config.yaml
n_layer: 9
d_model: 256
n_head: 2
n_kv_head: 2
head_dim: 128
d_mlp: 1024
vocab_size: 4096
activation: "gelu"
norm: "layernorm"
norm_place: "pre"
norm_eps: 1e-05
positions: "rope"
rope_base: 10000.0
rope_fraction: 0.25
qk_norm: false
attn_scale: 0.0884
bias: "all"
tie_embeddings: false
parallel_block: true
extras: ["capped logits"]
init: "normal"
init_std_qkv: 0.0371
init_std_o: 0.0
init_std_up: 0.0371
init_std_down: 0.0
optimizer: "muon_variant"
lr: 0.004
lr_mult_up: 0.814
lr_head: 0.00641
grad_clip: 1.0
warmup_steps: 200
schedule: "wsd"
decay_fraction: 1.0
decay_shape: "linear"
final_lr_fraction: 0.05
batch_tokens: [32768, 65536]
seq_len: 512
doc_mask: true
train_tokens: 328200000
steps: 6821
dataset: "wikipedia_en"
MLP neurons of a small language model. Each row is named by its layer, matrix (up: input weights) and neuron, and shows model dimensions 112-207. Each number is 500 + 40 x the weight over its row's rms, rounded and kept within 0 to 999. Numbers have three digits each.
Before each neuron's rows, "fires on" lists the tokens most often at its 100 highest values on Wikipedia text that the model never trained on.

fires on: "ij", "ir", "ar", "off", " Cup", "lement"
L5.up487:533495502482486521410532506597517502544471518530472471437499478497535451508539446493512503482514403480466501499442538472542608472510485541543536521526462539521464396506434528504484544517542517531457544514571458483444542560456480447485504537475484534488494462516495498535512501501558498550

fires on: "in", " rest", " po", "tern", " performan", "to"
L4.up477:582530514512533446483554451455457508440505542451521503514494490526533478607507531515479511459535510461515507557426452488525538493532524505447540516519490524513350442567526491501491454459447501495559536456545514534444528517542518438470536478530544551497471459483485522509478464538510431457

fires on: "r", "ł", " insp", "ur", "in", "sh"
L4.up30:510472485583580580488444420493545529545455491528494495522467441513544505500543514471529512458519482451481511569543494510528552518491503414497441560400450438517502502497429528464435482481454432486457438524524491468515571521504463421549459544554535468437439551512455563508457447441538545534

fires on: " them", " new", " Church", " schools", " dest", " dep"
L4.up919:517533442493476458497472483438477471464543509471572485514466452491509519558509515458516403501551594524467501466512559507453561555572538470503458543439519467537502481507520472470540476467554473593529530517442458473545525513542543468518518538565512498512452557481478529490530507457490511489

fires on: " past", "'\n", " ad", " dec", " Pri", " following"
L4.up628:528493500508510450505454495498457526465522499481571544483486491466551534467454560525450571560452524511528479464474440473405507537492581523476523558533431508533434525482490552398524491446503480475529495507524488500441554533538608466506494555472574500441505458551481449527498427482581506464

fires on: " |\n", " (", ")\n", "a", "ing", " Washington"
L5.up200:493484493525482521526506398448561448540467552468517502538537479522488500502399561493496469492457483488593535573520489496534503483500530524569492494474503556513412442513542480527449507501481446455514475559495508537511538489441496477501453548510525481495567537457470498568548543461572418477

fires on: ".S", "in", "I", "im", "antry"
L4.up429:501540496468562508462608522537533424472506574468476562550486496503461532475491534578558442533474491533504523557534511440466494521473576467515533520415570505468458504497497529516492545464483479497500483481510524476509510533422516469496482505479516499496501554497477503456470550469560474527

fires on: "aph", "hys", "ad", "ric", "ip", "ath"
L4.up318:493507515418507537472558501422490503522570555498467482469537483521471554497492508531555444514523495499495506487516532586513540438457558517488466497470518532520514477510453457447486486563484487536484428504488591502536527467463560443518550524484441515500572565511491545440531566518501464483

fires on: " ", " me", "ip", "iv", "ount"
L4.up836:600496486496526518461489529495471518491456462514436525390524463533469548491545515502493433486467481560521505547539464577479556555483515470556540558550500454474478571531499528496426526486477473509522456537515528542459506476472472456533463572453517515479473516487389522522486454498464470536

fires on: " also", " then", "end", "op"
L4.up508:590456434484545553484491493418505542520559444517548429492489477515457502488532499479440483543467587469510504479486459488511543496527461480550477470446510431498464515471481484514463522519563440497514479483433506589529487525442538437490483598420491440494476444472589477523554509477540555505

fires on: " due", " result", " loss", " return", " separ", "rom"
L4.up104:542528506545473506480490467518407528542440440524492528470558496540514454454489474480504502515511517440573457477443535531502506472515514463503530525471471490532505442546542531476526488511519494497459497460478490472485475573527449449506596518527426508574544481515460592386519460428417595546

fires on: " October", " so", " year", " sh", " wind"
L5.up503:507539501485499508515488481482481514512442518537538471420475549505484478501391486532482540535493500398561520481559556490397535477441489498506517531505438502526524449542409527488459528569546513533507501443491495473496477486561498495507500513479413559503559485563450478510477532517503571559

fires on: " $", "°E", " init", " need", " ab", "ut"
L4.up593:459457461530384604498526473504535468498433523530444496505456484492493510505474525500489567490503536527534486510486524450553491443432512516568535518517491532500509494481438485554485492462531517519542460449507483566560401522479466467498540481525482541469486425445513474490507460474588453443

fires on: "d", "k", "af", "is"
L4.up811:432518521498384515508457531489567580498503578512556473463493512502543479500508487527351518535538539544580489452530502475554533534437524493531535553522491477524505491530438484425507473458454540530542481528515410524567523497503534516475507461479477506448482509531518483478513482485514487476

fires on: "ig", "oser", "ary", "ist", "ishop", " General"
L4.up469:536549524484546490469448478498547497437600525544504550507482465577510470469464508508495482506502562509517514514497459529463534497565426533497464485530486464517480503556507522480528498516501502506560490503491480544537541462545524445498496468482483503543517505498480556475547485458473616511

fires on: " brother", "ummer", " mother", "um", " friend", " death"
L4.up911:538474442563535480456494495552479427461472542558456484501545490530459494543513545514526465508517484480501509488415571474488567537495500546509553470513481473547502502464479559441448535502407464473473474453456472478478510486497515494559527489513515490486475479511457493543476488488506568420

fires on: " Sc", " sc", " Li", " trad", " Q", " x"
L5.up918:485410455434567549467525546504518495460514448536487557452468540564473485461509505516502539459449421463508540491573560412464446526487494489498494506446497551551572461579520498489505491504526543520490502463454559505524471461520453513442500478525466576499523522561473503511489502437480488565

fires on: " also", " ref", "/A", "ative"
L4.up594:456442557509489533475554496488554443507461566499561489456538503479429508533523515504553452486561455468536463480507484480525542541452489507540507508475524479532546415506452524473420510509580463479428540486449441541524474521459507526456509523514480485537472477507460478486504458406455545524

fires on: " per", " year", " day", "ence", " dec"
L4.up714:553458551536467478510453509529498476506479563519498492481468490556527531501583444462533595517512458491550544541500466531483570486539493514526516554539545505583482491529516506521417554552505496504532517487478506456573533514437495466489467508461426476477502541507485516519441467526500523488

fires on: "as", "in", "ad", "″E", "au", "ab"
L5.up49:509534514531531526459537508491525544430591512505510563475414505507537556524489536449508502458512455506439539529533534482506574510522489492456476480451584493536448495439533476468489550485503535520518521482509505499502574491560556428396512465512470521488503533486489519478478549538537489493

fires on: " rul", "i", "own", " pol", "_", "u"
L4.up870:479427504512625578537494440528427537491504465475508482572467508554498512528540466498534452466481515529528525492429593504519513393480514596540602503501527426537478490477505491463515455472485483444529491560497444498495518498433512511493561504457491515569489468472369479480486515559581499496

fires on: " associ", " treat", " sugg", " gradu", " similar", " Mc"
L4.up196:554421484534456492539488430469481608462467525488504441465541513504444551479511498465510438412456470393509548485504534541460480501502499508558477511525526571496513521476503455440536479476485478491456463507545492527522490513480517559496499558460480591425523468458490484508498591516549533420

fires on: " hand", " time", " bec", " groups", " times"
L4.up220:502517547511438503529470428475541495476528467567487450450502437433510458419531517575443493495535492410523539413497558531464478516572478485560480498469458510514509430484391512498534452413500487485598513500531481491477520475462488527483596514480479490518466543464482447518502497459527545528

fires on: "at", "rea", " of", " Arch", "usic", " Label"
L4.up557:449549516547516517539478484524543563514394488513501533539476600488545491570524552444500467466488515476574588548503493531489523509502494491455580579431496511525491482504424460487462567493479529529523498485457497515498568475472581506488543388499483500525478516454447479535486543504475483494

fires on: "ph", " rece", "″W", " /", "ol", "re"
L5.up5:496542503442490504481429459450413531497534503471499488476436508471504521519466481471570538477509482513539510544490429521450515488419496528517510545440533516597454512533471484489521546477505499552460487480464519517520498484559527475482494484549497523447441498618479499459508553486472531439

fires on: "le", "one", "ele", " used", "ab", " Royal"
L5.up933:461484415495481529496515582497520481498493530505443541544493505454485502552520525450532478471546472525519479484390503598477489444451534416530508528489507439517434411507540483474430480465474493543493473498478517535497531444473462520508535463464511495627487556517463474514573497437537529492

fires on: "′", " most", "73", "82", " Found", " Ab"
L5.up607:470529484520508486391471473541486534512455460474508513415462449504486566567486467494484487535581489476472497470505457536451436476473522444439502490580448586493510483537533511479471564505505425472481474484473473468476468522505552456465544549507454547455496445548477604483525518532489523481

fires on: " ", " inv", "ski", " lik", " rele"
L5.up798:470514523464492560487525479497551464593452514505519540543459531554457515524507486425516539460477455490465486487455368458481510464546510518524495584393505517537524482497480519472476484441471435521524539564460477438541426581484466511535465521471465504533531471505508517570490551530505460466

fires on: " ", "+", " |", "av", " members"
L5.up789:495499465540537472558450476501468527495512486429539491552578450466551431479449490486510526580480535503545529512451522442537526490470521525517477563506474487533495449451465462560494511404467480494549461514438442394458475495486502531497411441465486471569512513526478466434528518503525505488

fires on: ".S", " bec", "ri", "board", " Francisco", " Pac"
L4.up936:492466608474508486418488454548459488584498530518460464512452491495537429529489467548510555620566478494533537502492504546553523481576476472509451454574466472496493511508522483466461426496530484462453463484524479496499421482478478470473574479533476512618498495495566532514523467553500518512

fires on: " al", "-", " ", " and", " Al", " inv"
L5.up372:461490534480531601551465518517497452485494481518491484498523464562499498491479440422485438504448498510549478557529495494557486547501479495567502521436484562543405513497440532528477473591495449516538541515509496526513491512450449490472556510459449509486495485483471564496491521495526553539